MLP neurons of a small language model. Each row is named by its layer, matrix (gate and up: input weights; down: output weights) and neuron, and shows model dimensions 208-303. Each number is 128 + 32 x the weight over its row's rms, rounded and kept within 0 to 255. Numbers have three digits each. A neuron's up and down rows have the sign that makes its largest values positive.
After each neuron's rows, "fires on" lists the tokens most often at its 100 highest values on Wikipedia text that the model never trained on.

L5.gate264:103122185120168143156127117094099136126083121072078123089076153130069135101065122190155172175113130114098081080104147078127139110116116119124116111158148105132152116129094120105179113107104119118080092126131105119155130145133114127153127170183151096133142183148080089105145133180110108101
L5.up264:171133109112163107154153115165135157138142134124121136152141134096155085148178094087133157142108104109136148150156137055067153114138014156121160124117127163103114073118163124141106179066137086134056124099112113174146135123109163157175101141128150156128201183160118186104132085157170139157
L5.down264:139119084191130102141193124104138095152093107145128145061159148082069091078129128114173111148091178133115143134094109154055139137185132143104095048168125159123097220122067134128159164142215163117101104091137192182115181090173123124228150072096165114077218119148109106165114065121096143083
fires on: "2", " ", "3", "1", "4", "8"

L5.gate383:156115152160148148113067052087174112181091180079142117150122181200123178140119135167198155075134129148140124176132125148149146123144110167168155142142133162143084156186149124120124127085117237112109175114113133145134103150134107163148110149116030109146156171032171207210131142125133161158
L5.up383:119104108114177113101116100089105141168076111139168129123175131141118129157117167119159144157173138086131135149139167119160154105095145139106074113133139114120136120209108100136157148100166132117142153133122123099128139091178111139154113187116123102153075118083196141101116208145172141122
L5.down383:048107143120182133128150127127113155111079122091157146107163104104112123114160131152119151165141092135124118095177153111124096098123093141153119129152141204129158110164108136124134134169092085167095126117087080123136154145134122128131155163101074113179149163141155085169193137154171153094
fires on: " ", "2", " by", "y", "\n"

L6.gate1464:146122145122174146118105158219122132101141149109136085079129136192151100134059130089120131112150161141067155121152099143181104135120091104119181134130160123107167118048086095141141132127119143126128148181203098136170170167078131106144101194075152153093145131067161151139156195130064157148
L6.up1464:144151177127100114124105102144146135123080165081155162074144129132122192145063138109116138204109092188155090136160106100164172120127119131113142171157155107086153115130114087143097138120143153120096175123190162086145096166103155109127169149198107098096155095118093174145132163108139114123
L6.down1464:108122131152097149128133106152129124168136195081096067120099078124124141150145122110091129132143137174143159088157103106124116170129157180146184131155097156146106107199130149103156158144136175159093157080137131106140128126081179135134195125120124116161119106115158177178139135126126121122
fires on: "0", "1", " ", " |", "4"

L6.gate1153:115171121149123094068143135108063160122170164173105160120085139148065174129058143128143137138126201172086086113117112198151091208141127110095129104113123146113078147162113165124076128121188094162135106188158196161176098133145176150131076107103164082125055102138220116091041150147102124189
L6.up1153:130179153153115127115164060146085103131159197148138121136153111185074114150119124153097064124111192142099109118149109132137149168101070128092186118143166174146116107163165053013214099124081121134179153132115105118160122138125156159073111118174152163171137102134099112144134145155116135115
L6.down1153:112131118133148129140134138105060129111147165129156136120143147116188099114063166123128138142122105130145150171173079147205172142150072193068118133111118130120077080115100118063137159149112092125217109130092099136138143133166193146130082155123102122160214119145138087128109151132142140109
fires on: "1", "f"

L5.gate1485:192114077073139106121118124113144111072161118138164118146142125118175222127105151121145120101114129103154085121121085170061177109143157159109114146136124116071146180125128116102127181131119086172082095127101143124091122141071148104147070135120092089203121135102098096121181158078126215140
L5.up1485:118128158076120128136123099139069112110114146139147140127136138088150150157149162150137150126150115152097151100091055143110169136143106126112184090159107126068115188110160040112107092144142111174159180191087143099159091141104070105153120134074122116131142109134195124096121172135137177074
L5.down1485:140134101157141068106119138137114145154125171073088089070118134104112129112130116149116130133140120082133122161136084217124119128096150182188167125174163139066143108117103095098104102091070118194145170181126080175139077166076181096067147075107118121166150080085154074197114107147123105121
fires on: "s", "se", "-", "k", "l"

L5.gate1204:123167137153157189157187167203121059104112130124096104183143138164118113121148137128121124120120111139091183151136167122109122170106058095084096120103156073198148127145115116171137140129126055111156184142084121158078083140121134153070097124136137158087210115093193139126135125147129063085
L5.up1204:081120096118129117242161094119129089117111072129187069127131032150142191114150148145162091091093115139124162138173117219165150112136111129150147111130117122157158163125122133116141130153083127153105150156102117167150102125135133096106115110084133174107160114076127157123116149181176134129
L5.down1204:172098135068103164143120128150086137121125132145137185132115113126110115137180156171085148145124150114135147179114126090223118160086080064130142068144173105149142138115151110118147163157114119146175150178148139094103102120172123137124161124157175135165184043135164145144141123128155120093
fires on: "-", " a", " re", " no", " co", "qui"

L6.gate172:204126142147161183092118145190081166121203111118117114172105149093061214109117100123087147097043096079113115096095132153146141162143092124121098092103094139119141102139107143082138194128091188129083178142137086143167141127119118117078164119089148170115098160167118114119156120126197070089
L6.up172:183100181151136130095114156162057171139141088155133109107142187147104202131161111099083208085086134115177100162127158137162157139099108140166106108093125199090106133181124154131162149080103142136124162114147048148123117125104177164113136141095111096113114122148142122134113154165126111091
L6.down172:064064122161124199202145075173141177147142098143078150104124148115157137139099120167122122157159126114111151091149125116163093112111107137146109121061101138076088086088077155147084138090147161100132175114081133101123096094128141112130089151108155124110130171131147162101115134139120134100
fires on: ",", " |", " O", " La", "|"

L5.gate840:203112110143204177126134167192128103102147143104145186188131119129171132089185213140162172126113071082137110175130112099091125136114156199162122124084109106152108148114135136156141185079084109160153192094143110166130144169154151116146193171081151178141068060159126105130135116140150089109
L5.up840:106135145131192125136102158144107075150152128138176141081122134124119073152109117094183123130146125156091125132137173160061110184099129053109125133219131125115103132129130099120133156163124097133101124106137135148095031103105173177123073092168092109163132133116143098113108169186134101128
L5.down840:164148119147153127124093139179122145125136187099111159166142098099136140080128188160111132090093114115103149158122124126122093150061165152128162160143103130172130141133117136102158164066093071142111159112055130138141159115154118086166154126099145153133097107141118116124108119139081107143
fires on: ",", " and", " |", " (", "\n", " is"

L5.gate115:119168151137107106140116116148063134141131179108111054196129125059103093129117049122124180149154121167128115138182116142000169154149147122127149116111123125196155119050112116132151101111083118164155122172129137085094149159084149149131144148130142077162158138132098101136173083175159122092
L5.up115:141146089109140128155152134148112126147143121105094084172128149098124107117125138145109151119130146130114076170130100114078154167123148109161123135066128123120127163114110164135105111118132121192136090169117140141150133165090091184115168110046114149134139146141164203127151123126148161136
L5.down115:120069139184129093107170110128130189097135133122117163102154171107148143150114114094110124142152161144082107131123135102133075154144140106166149150109185122157169154108077100137127121143118062151114110179163141192117125105188170187122114111140170151123161064103126052121142128164109074122
fires on: "-", " served", "al", "ed", " and", ":"

L5.gate1319:155133113102163170104127125144168127172187080112157171139153170107094168128167151143117166125158131098145168085069117080121048150157112101089120150130152148163098125120061152135097087116063196121143165101112132138076146099137127080094161133184130151138088145133149086184131131148088122090
L5.up1319:117143105118108147192163104177103079198072169124143180122130060127157169114139158128094142112082079148111111109038187079128097167091099058120043111095175131174140150131123100111098101136126075159110081096132148168129161162116082148133098115147063164105163167123123137101108167086184055086
L5.down1319:120102150189127108178116144118176077122165102105101132166088063068193163100134108110165122108160133138102146137172074107065090108164161148136153154100118158116128095160107069123159158101131091164173163114129128184165128130211132168169146160093117129132112215147160131111114135159127193081
fires on: ":", "):"

L5.gate1216:129150154133146127099197144113163131134142124084147100102133102246106163135126184115122159143167175124110126137111156111093154142126099164152149158099093086161094116162159100105156131103119096139100132079109117154098135140121172157150193129082112145138153077148170132062132160117153039117
L5.up1216:127136131118106121128184152139139076123182163108123147112130124165150127125142156134135151116118133075126099136115101134065164176159126142159138112124099141171139118128155133042167160099035124110136102092125171160128130132100115102106139094152121106126145130202108171095137161131110089112
L5.down1216:083126029143125090129082128067125144177139198082034187082109116156212055158133155129151111161137163142092205163161101117128136107130119155122159152105166138151159127075182122085107096167140104087087098098139088137098142152098128149131133172173132093176102159124175111109119078179135149157
fires on: " |", ")", "8", " (", "3", "9"

L5.gate1032:144146096166103122079139130140069119107157190135126120150115102193085119033109100133148145097138114141191118141088136166124113084069184144151156129098142141095173111100137159128072079096090099103133181189124123116116176180152145114170142150138099185115166129101055133111175157118112144112
L5.up1032:186123147118079181130153174112166123160125113165128139160097080114144137132099132168151131111118217114084135119112105160172129117126132070135136100134148129088139147085120092141117148087141117154097144158144163119150071162102197129127163062127093148177124133136152042133105116166110173182
L5.down1032:083138152093150123136054153111136222119132123135164140103193132129138183187102137098131089089114106115171081112089080125112132172148156132136104152101117104076155120098173176082111089104064123136149155083130022146091121118067051137162126133076135123108167160153121174154152128116115191194
fires on: "0", " the", ".", "th", "tan", "ball"

L5.gate51:071168095143106147157146108124120105157096255125167108143094152164139108144139089098106172111085100147090110136148081143117121097136105163146119131175135123126192124138118136092132179103090136057136135121166089095146147155085134061076061136165144105137166103128116152199155100106069129165
L5.up51:175148096148138181106154158167120152074165073091142141168083075095159103092116114092089104141143105155182145109135141145133094175175086108163095112132116122176138143113081058140137227101162165132151187086140116107150112156092133106085109158080091153122157125165205101127119061114123141107
L5.down51:103125146112132046105137177121110123074105152073138173117082146080149151096155101089169101106089156083108173116122158153174159136147156181159086128097167132134172150199127122147183124134167098116123158120129147105104164160127155064118116144075173097121129092136110082116123092129075132097
fires on: " the", " a", "-", "s", " ", "pos"

L5.gate1050:125136133104124121115133126192154112168148097147148136214110124055153178148094149132086134092128133108152165153072154152077120158205171143151151059123083140194159113179144160036113154205110092098146063164128092191120147148118090096082090168121185152147142103227137147091189091072099128128
L5.up1050:130114118191165096175188094126131112143125065072140102142117131091144112109138119110142120130116160094135087120152165139176182135176158101178063139180121160131146130201171139162145117194115120132067095124113033201149077099167085131153155087200143118148136123078115144152111144173124110104
L5.down1050:161139090112146164103160157122130109156153146166157164137133072138113102106059130102159136131113213117128121103131122206144112124163143082140121144171142105126135132109157118150152138103147173129158200101128117095138192161066127159092137097145171107157091166134124163181107108165069157078
fires on: " |", "\n", "|", "|---|---|", "|---|", "-"

L6.gate669:153176173140092074084130094138136161191063112119094152148084078129141149123093168117145115108154177161150100114165128134083128187145077145149183060106143197106137126089088139138131105148114125161159095134136072146178080203062162174176112144114120104123092110148156129070148177129095080172
L6.up669:117162192182120113182203081130212154137131110168133074190142129138167188090119115106168128100096132084091114144140120152175181203146157186114110106126162140206122112110152118113171097163099148163165154128160136056147109160116124115088083155142103124161122132168178163109074183115135086228
L6.down669:131076121209140074104089116074121138141162167154119108094165128136106107060136119179159151116122107158100088122163150111132164171097102168144141188045101166148132143127121104130112143169094170121165177160152137194111176128104184184181129101125137158167137111137131136146097107153167124131
fires on: " F", "f"

L5.gate1487:089098133123113163106051140118152149116115058106090163154123100141167023132117117142091100132178123154096144134102102178119151165112119144165138116112064129134141116133123140146130100138090154165150111097118091166052134118085101088097106127114197101114080122213104131130127000065125120133
L5.up1487:121093087173161155163112118112148105135139090105043145145115102119139080159156177116102106104169078121150153230093134183052178137133143163147189154104105157122170097131123153122138115126101139155150070157106122176097161107083150124075113078107151120085054130177106072117209098114169186196
L5.down1487:145062136106114137123128132111101124143123099139169147105119142120132136094126095136092140120093169133112087162105089123125170128150155148134070095145164118127083090103096104117126166094145114103170147141141140139118135153082139113138104136124087131088145110112142172144133142100079137141
fires on: ",", " and"

L6.gate1520:110132174067140054068133170119092097119101161150144145141157119145140152071102154125089182047175151128110131106130163149181137158090166066078053112069149030160157107081079162107092117142175159103123124128080097168131124107111126185103127090125101141157086185147113077197103172147133129113
L6.up1520:087144156110116128097065113166119120141067096126203166164191098100083127150120089116111129060120152151147139081121140111164153124149169143163078136189151151148025107066099111133160220135140196193097125087159088123152161146120072108131112172141064175099147103129094145100141127113073093105
L6.down1520:136065094125115115142165165108128164155158085146091111079119134135165127142179131226183119165113128106136140115197123153072071145142190086112144120131077154142138101138131145130117148125059156124132127162103114158104107150107176141110136089124141125083121102091114115062145139071108095113
fires on: " of", " to", " from", " and", " |"

L5.gate728:101134098129095131096120162135098149101157099147134120098148063141197153154124145111139122160083143147161129154118133193091122137130184127123123099149122118158144095141106130111104143126092084111177140155161078169106177047132072170160084179115160063123202070127145150147165156153133137106
L5.up728:122125152126137156146166105107132164112153079082075091144152135195140141115137121129078121128101165118195101118090133100058103072170113163108115121155134098117134164160077091140088144116096163111088218134149124125162108118131103094135172139163112069120166106111172102176177078140159129065
L5.down728:177091108129131130220092156133166185115115127139120131126139109151114081129127129118110187111199108111143165096178171159104134032108139190099134100157081125107091159103099136125130165207108138150147099117162154116166150190160161077109168125147109132174118194132122146130110080137116170071
fires on: " |", "\n", "|", "ed"

L6.gate828:085086142116132130116168124149074169156099131145108109128111138168099148140103096151156136110160095043108147132194153160103123118128163128192139135169117094152115193097130091149122181139047078155131105148141106089128126138146147206117137092121057137103114130137143060096174141111132123123
L6.up828:144177100142086167136156123169098114133088102133042141126114113138153135068158134084169115081115182094144107135127161159085067125119147119201146121106127094146149130086163094140102162171152139154110097109158142115164148142082067112155182101174154173156142105125112141115092129105111179152
L6.down828:194135078084155121160087110145150183104110154201140152125158123139121177142122145148132143097130120153154127138200122150145133111162183102128111192164148153141158120148113087117120118128140114110116103114120106121131172127113122110217104167163129147104100072159202124095145152141131163111
fires on: " ", ".", ":"

L5.gate1341:152153092103127061088129206126132126159174062082104161099115100181126076144124199162153131107151115143104094170056145114095141181168149134112091168110142112123120124144109148120121071123126172134095115119085147109089163101109103120106116158131180157085123107110105091079174151115170157166
L5.up1341:122074106107176125065086161099120108144140132118101100159127087138149100135120150108162125148154100098119088138145108111126125147069118164123126151240113120106049151050168096115145151139085093169125138150112147111106181154123092158140121094164195189127141154111103147117157145181196167161
L5.down1341:154153098116151161109128069174138098156157123131158133199169125097114110140092151179085153143135090143129153092124126073116162093133132155139188151174055094092193088153176152143161169109097149137119101120139112161092144150132132116116119149174155108118147120143084148103081100170127103092
fires on: ",", " to", " and", " in"

L5.gate292:100157110109093139144143122118146102160168125099077164174181127156161137183185128130078120112197132186135174060112109124106156100098135188083132155095100163100139129183132166144146107112138095118086137107079139160125121175079121102107088133123185121117140077119156146088164080184142108149
L5.up292:085117089117170116116131146170125041169112071108091173165160019138153163164118095130110102105103118100107202119123139156153200136094149229100083127097095117109107115173132152098126197099100097174147194134132108234105181124173099061158117167121129092121147128155127157138161106130102178118
L5.down292:198145140115124173104124136108095158166162122165149087089160147156118068131159146090148134125162104132157135132100118183145165139161163184152124137118074117148132093149103143133091079135144095128124111108123143160116167133134146072160155130149127145154149060119112073154173138091115081183
fires on: ",", " a"

L6.gate309:166120117140125151170114162101105088109198148115126098133117080126151104113129141096120057161131090160167133122131067148115143167133077042068136139125171105189152146134174074109124139108075135140146127177119127112167166118095103166147120118136091140105182105123189141164119155135144191082
L6.up309:194078097149107153143141135146115131135099121070040186102100101211140103080136131124143120101163100141160156158196072140152160095077132155117131133137104092130165133124132139191157125086071107105103109139111128134131134149114066121195120164118163138060177139107153119163129108147143121114
L6.down309:157139115121136165146059161107080170099147179169103133157186138113178103163089074152128153140085136085174122112122109135125085114126130135120131107069137134109069157114108059128102124133163108108075161134156101101140099095143156121124153173148129189152108044101137190116127181184105142080
fires on: ".", " |", ":", " not", " of"

L6.gate1096:149154119080121110096128107106106122146144056120149151137095109160115102136137123115140139154150137108134169102107120166147074141083103123167125135153134138083100052079182074081167143125068084158129078104159119140105111164136022119145178152102078148076137094132149072054115077151131159163
L6.up1096:116095149124148179199116121136086120120120081154108128165095169178125131138110204131183189081173076156151118109167183128185111076131181090097150159213171121152095186153170130159131154120141103106137060127063140141119131160173049147191122077137153072146107103113144104066125110125148122091
L6.down1096:149190103160194064110107158137135137138140152107147101128158134097159137129124117110114116084112158104117156123081142085141151147152186104124138222164150110092114114219155127115072106128173113152130124125117151128143080165148136088178171094166182111160125115094183147129142153170074121118
fires on: ".", ")."

L6.gate379:068085127142088183084116103136104128148105119130119149181135139129117181161126140088171129121117159075112158151063105124117195207172112151111126081091101188126129147129146128132116112154125115074138150090177123172125205225119171120078133133173149122128130111106154111093153160122135129094
L6.up379:156137101174107168170135162191127139060131102089105170132149088145183098158128121113139094128174121116088123102147144134168141137133132109090084121094095160168103153143129095147111086100124125104127192071160107125122094137117168120129055137113136156143115171110151159118136091147187095112
L6.down379:125152123134119104160168206174146073093113077088117127151179128169134152155055096103160137145105218128132103143151054123104110135123128142088109143088171122140152153134074131158140106168142111121128091139110168070116125127097187073094115047141150118136132142115102188096090126080142148062
fires on: " as", "s", ".", "is", " de", " "

L6.gate362:154116116125074113122120123106157083159123084157117157128163109151096117080103135124135155112079176147172142116102133155120101166103121086084117165171161145142126094071120133193105084131157117211134149100104121106050140098119107107127105156116112104138134144128129159068121174126131183112
L6.up362:156144193151134187131146155191083175123145107198118111176123126120059083130152106141110150205154093179129170219119143168067094141166145111109119171169179138121122112092132139149155168144111112127162071201147209134203123118119159124147121088100132127126130145074141163113179153128131109102
L6.down362:149171153159121176188123128162136120145148132084148131068168102118127175141091141228145124118097087139136169134106143141115069143113122159117024113136151189164118100112104111105129106129146149156134144069087164139142118121144067164107112182110142162151136115114158154105112091116167102122
fires on: ",", ".", " |", " &", " and"

L5.gate1119:184116136099116175123106127149082111136106110086111141131193157164193123067177110130135111121102124111103130077105098140159146144083090070093170122183124124113085108080133142128063129225120108129138149137128166113132121137141109103128130140115129119118175117071152174116136074148192069029
L5.up1119:073098146048137139080146160100082152143165142124069130134094040154154051130113116116117150137188097116164168110142126150102121185158090108043156121207096110127151088083152074117089100175098089130159153131129126119121130143101107125108141100131167111065171115129151099148224153135124140150
L5.down1119:171122098153145213180134158162191158081152173133126098066173146107091143156149131139152116044149143165104132101127181072180105126172168160185139149126084130138116095087092130075140110196101112146094099101146073206102131082170108163210182148126110124121149115105203130130099092155148117077
fires on: ".", "===", " |", " ===", ":"

L6.gate644:125138185057063138120148109155127122079140144157132149150156147181133096133119119118115144082109119125160148112080160130180079127110147105079158174076137140096118086103142139051110109173145106156078119125180131178133124115116121076133163151134122141080127123038107094139159181146117113147
L6.up644:180117126121091169115114135181147171133094152055126101124116103076120112132147119186100146138114141094112143174094081135123147127132116068111145143065151104066091085037183136065141121126129085103101141129173102145089127118117102098162130141141156159094148117102119075118102096149078073153
L6.down644:121124145102149122106161116118154135140163116139134142174057132160158142135113181173084134122143081168131094098115153173109116078122110139146142189046130168120105159078117157070135144142140120107078109133160149145120117134109134116078128160143160109127123131089163080124152135104164101150
fires on: " in", " as", " de", " he", " As", " He"

L5.gate242:115120159132122121147180168183138189136130126133090127140143141126111105094147113146054130165167134145154076120104147143122143178107127089112139174159142145100115085136092135108126132117101194153091115145086112098141171144164061101185113176122138107106165135145052118177109123115123143103
L5.up242:083106140138130168100149143144197174115086142093157105147141106088176161145110106114086175135140162129119097145139152093206160121075174158105123122164092127161100103121119040123096140073093117164048127122109113129154091142097101118116117130185159114120120160160116150138088091170142137142
L5.down242:109138159141094107133109075207110163119123127144128142151199137157048059149173169092159081109141072119112125089125137134053126164125086149140141106116120099121120113155100100143127145161118143122148153104126094101084121180092167155152089109151140078128099077116134125095108122111176109138
fires on: "4", "5", "3", "S"

L6.gate1504:187122091123092162115072107102109093153050112125127156122112040127143120095130088123134082158151153137172091059070123146091133165190096086108153062128091182157173087085153100110082174091194095139127148175093145101124095129158091096067121138094094138166116126104144099141107140113087099098
L6.up1504:146105101096091123142112108153119058143104136163137157024107104173115172142149095105106068089194144145080093132119162099144117082138057158109168154132115117197127092154131184131159110124079145166152096151130077091126129177170209162084220131136137123128155101106111082162099151128062171147
L6.down1504:136093134142104123137087131116106139142096154120121110160133150096081163120117101108136123120074112179079166134173086088117148146152113139095148175042162143123130100116148193084153171191128133148149069158155107092142135086139084145116205115131122128125126128053150082167124168161096107119
fires on: "n", "1", "ju", "wa"

L6.gate221:143138181158135174172104190047161098106105132168114148132101098168132143127183108115169154136195134138080096162065118170161114072103148157144078150153064111136152149115062106118170116147172097115151107104092077159148133126100140143122171093124127091143145043175173106202131081102165144114
L6.up221:097192124066187108121170076175100104152111133154146105138101146140127194160101138115172163137135183169098068184090102210106129104115161153203046128108125111103080048084091112172144171098159165139119138075142144101131158096116128143179103084153103108137133132130074133112121113091129135111
L6.down221:105153136100148139166096153116168161144119133089160148162114133154144058164166147149152155022175137085145187118088079093114104172147159092121092177099043102148102065126116111094092143122112146137108165137120098134106162171150170139136156103140145164138122139095096089141137200139107147117
fires on: " of", " States", ".", " more", " and", " in"

L6.gate1107:140111132150131132127136084144173126161128164133171156145091051089122126083138133123092174097159151116130156136117044136114128097126091098104133124102154138118158119118104182117087049137102159151165120130165129152148069163136166132136153140142204108155146153145137161119162141079133180120
L6.up1107:077133093058181079109169154081129119147138078125147054122162121128140100121103045112177124050169102144147072143141154139131074102151131098166089077145178092117117146134140143158112120189178104127136170091122120065170099094124176136172150118194153126116142119146141122099116160128105132092
L6.down1107:153142106052136129100171151117109124099112157139151124135143160187179096121091131140117101085109146129110159228122183077148114088130171107131137128126138136140123147146130132136099098139110086123102148140149125109142149156124092067148099113126140173129074146145088105099120148136166190109
fires on: " "

L6.gate1168:189202113117162198132088138130100111087135176123068108173128067149117146160142177145176169107143165134075124124210087154125061131149141127058134141133165077157120128106125121183121060082161058143150113110134103151113177096151133171079140142084133110135121144156086174104121165103098131148
L6.up1168:135154125128157162134113136110141121207119146156088102125162119162119166099106099122188128135131127169113157145123093135149193104062069102140093129164148163086132171095149144081164142126113148083161114102136113138113089078130124136134109129136116089136155147109131188115123130120142160118
L6.down1168:126177107165157034119069155155124132140153113157094166138184117136142043091116117147106137095130193164146197107196146174136110113110124184082170167130051132097119119118135134098150140096134143091133136166109113136102163112123147156118120125173205142079085141072124117148196171158088122150
fires on: "9", "born", " known", " young"

L5.gate354:144162118107164124172141130099130098127155075114123142185209125150175117128118153141115116107102155130092153068094081120132082163145114084136168113109062161121111121114090160124144128168151112144197141063185079152141131130109054100090088148159078149109149139114162134173139107139116084185
L5.up354:121110135176071102112142084085106043181120105091120149144157100077158186140160163134110103128052155133173141083193078100142105090127132083154114135130102129150183183128088099121100089119139191165126112135192093148118180119127146132064087151124081109114171112140052103120097103149133124106
L5.down354:108090137163204143149110116119154111076197090110099136170108142169144085105139105120077105084164142103155128102106189123118093127135121086175130188103113108154125130108128143176145174164157073090215137095137112176127138102155075120145116167172129154100132100071192137124143124129080128148
fires on: ":", "====", "===", " |"

L6.gate769:142105127151130148136075143138105085167145167096137124121200079157115151102100118151114110138171071136115169113198102123072148153133072134105185136198149185104172103157090178120129093175129092110148131158105076150166140119150135151065147113134127167138126091102167119154138106111159084137
L6.up769:104155143100103163129109097106096113118094171137197154090159154102090092137177059112167148144124115187081072138068113155146119076074159140159138103123112175103134194157209075126163105111096111128111156098145134162143145137158167135131159145089148144156095094138126178129184137106133126157
L6.down769:120105172107111107157127103166101166071141170048145132110124161077135128067154106081094113137139140126126111137142190043100163166103113074156149122139081157173141086153130109136091148155135134111169163167188148100131096144147096086108110114172138097163070135146105187106113086102140108041
fires on: " ", "1", "–"

L5.gate1272:110139140108076116158115113117129117115135153088148138121137103103129165077137104125143123115133168122128161167160127115131159148083099111110131146156118123146124149129065132103163097075104152127154116117157139170148085136093124174157052132215127096116116126165108093127146099112129087089
L5.up1272:090104101090142114121078131074115114107183147183122126158161160063169032133123118093168084133146166135128129173165126173150105159172136168087134131130126148086128144095118136157144137114165146121146127119115135090121170127134146156154107230144148139141125195130084143136122102103134167118
L5.down1272:142143141129152150151117145092106187180126115075155121151141134141126136125168125065120143162146124174128069150100156182127157158143134097126153195124102135119130162163208174133156122156070100162122138067117119127194120134119085117187185094107238165099172104141112082083130121153123133124
fires on: "5", "8", "9", "0", "4", "2"

L6.gate142:167188155136136084135141206149170125158130117161142083161107115089078059152144135144085114156130158157134117174047099133084072126175172128198095121188135157129092150105087137115097113154122128153107088128108147106118093097099143128147090090089065086133124146097076093176127177101111086075
L6.up142:168094159131133095120133186158142097137076083164131114163099087110138078128155145181118065085118123097098138160061113069148100110135103146126117112138136105113157131097135107104191147100116090132123075174082158081213094103125223138134123046119085065072094150067112121145093164097129076084
L6.down142:122102164172134154122101177201132069147186189151157110098072135101126077076108150159103130124110091119121119130145101115151179091090092124131168133134126108108122087082111179179122153118107086153123163130173105139141080115201170130117105118151130126116171153085108057076165123165151042083
fires on: " K", ",", " S", " Ku", ".", "–"

L6.gate930:117120179135120146145186140145121139109139137159164109164108103100146158121157116157115117096104125139103152125169141156160114159166125140146143102103098213148106142150108188170097133132089124183148170157132109128111150145140103081114102146147115132154136087133131105114128094041094074091
L6.up930:096106134130112138141214127164087110115133151149141124175137112137094126124120102150073129153183046148136126123153097134108154136134146136147115116173086177150099152108166168222083139082062140155151161109137101151133098093120090115153106100143107119123151122169116141135122123135159095092
L6.down930:121054140135102127156165171129118099123165135107132154104101160116120121144127137081101142174200094130143188097162131143085114130147100125145134147107102154099144090101127115110135148095127183154120122155096091102159108142089154122126118134126154160141097102124114186127142177134158096151
fires on: "-", " |", " by", " AUS", " under"

L6.gate484:059175142075087112113144119162146186120113124147080148100133072151131151143112084159130173169162103149108142108155129130205087113138154135087078128184162191104158107115075062106087072175156188132123176124156132109147139122084180093050150142213134125180142105050130141082110087114099163147
L6.up484:154146165151165130141136101210114130152098154078143156152148048182144132134143153152104112132177117142163119132101139097156095174155139117071151099115105124157132122162165071120108090116065122120113105107136152181120112083049130072086169173162139100069147117145118109137098158179090162179
L6.down484:152113161137148123141157147221162129114146100110108131120170128098161179135126138098110090149167135118131155136074108123144131110134106114091079155102095118132146185131111134127123129171157061115119134120169130185154130166068102147135124156120140097108127163099138138137109136128104143149
fires on: " as", " As", "As"

L5.gate986:101139129102110143081150144122125193123134129099056104095115086192118151122104108145093111155147151116147123147135164141139126096149089091148099176139159105058156131146174170189166102133033119171140154087123145116133147131080119118196127210139138138079124091179184064134141100178204168144
L5.up986:084114151146121119075083162142141156118137124075075133053121138124095203109137111116087132122128145115127179107155074108112096175119101174095100125171140110092043136148195100161062130184111125141092147122132160090198092130073110125099140032189093142093160141150136176152108153177114125117
L5.down986:128176097092134188179187122132137146113118177080118135145132111118146075127137110153150111129204137124104091104142170145107093140138148108157183122152087133133151140131168158101143175110157123195138130112127089163146153146096156131168152206145185116166072112166142126209123113084160081110
fires on: " |", ";", " ", "\n", "1"

L6.gate5:136141160128172144053109094097100078166133169141141142096108153098158152125184131123118079083106169112159154154102082157041134180095116101112132180219090138102139109149157162130136122106110117172097129141152085142124111126174111132159134082135097164142133102134108105128201167109139137142
L6.up5:088146121122149151159141094122150066138125109192157095152161084117155141117156114081168100181117164115116104104148127133102127100155124092149096105164142120133094176145146118204199113138119168096087119146138093110174137060172099127195112155076079143124089123134194161090122169141131121136
L6.down5:171132139110075119129125120128128117127095187145101133114111141093116079098135077135082116151105104114163068184105163094157109110155102133099125102156080095155116141143130134116141147114109150147164091121129162092127092141117150082078136147192096144140158143137128132061148118181206162140
fires on: " "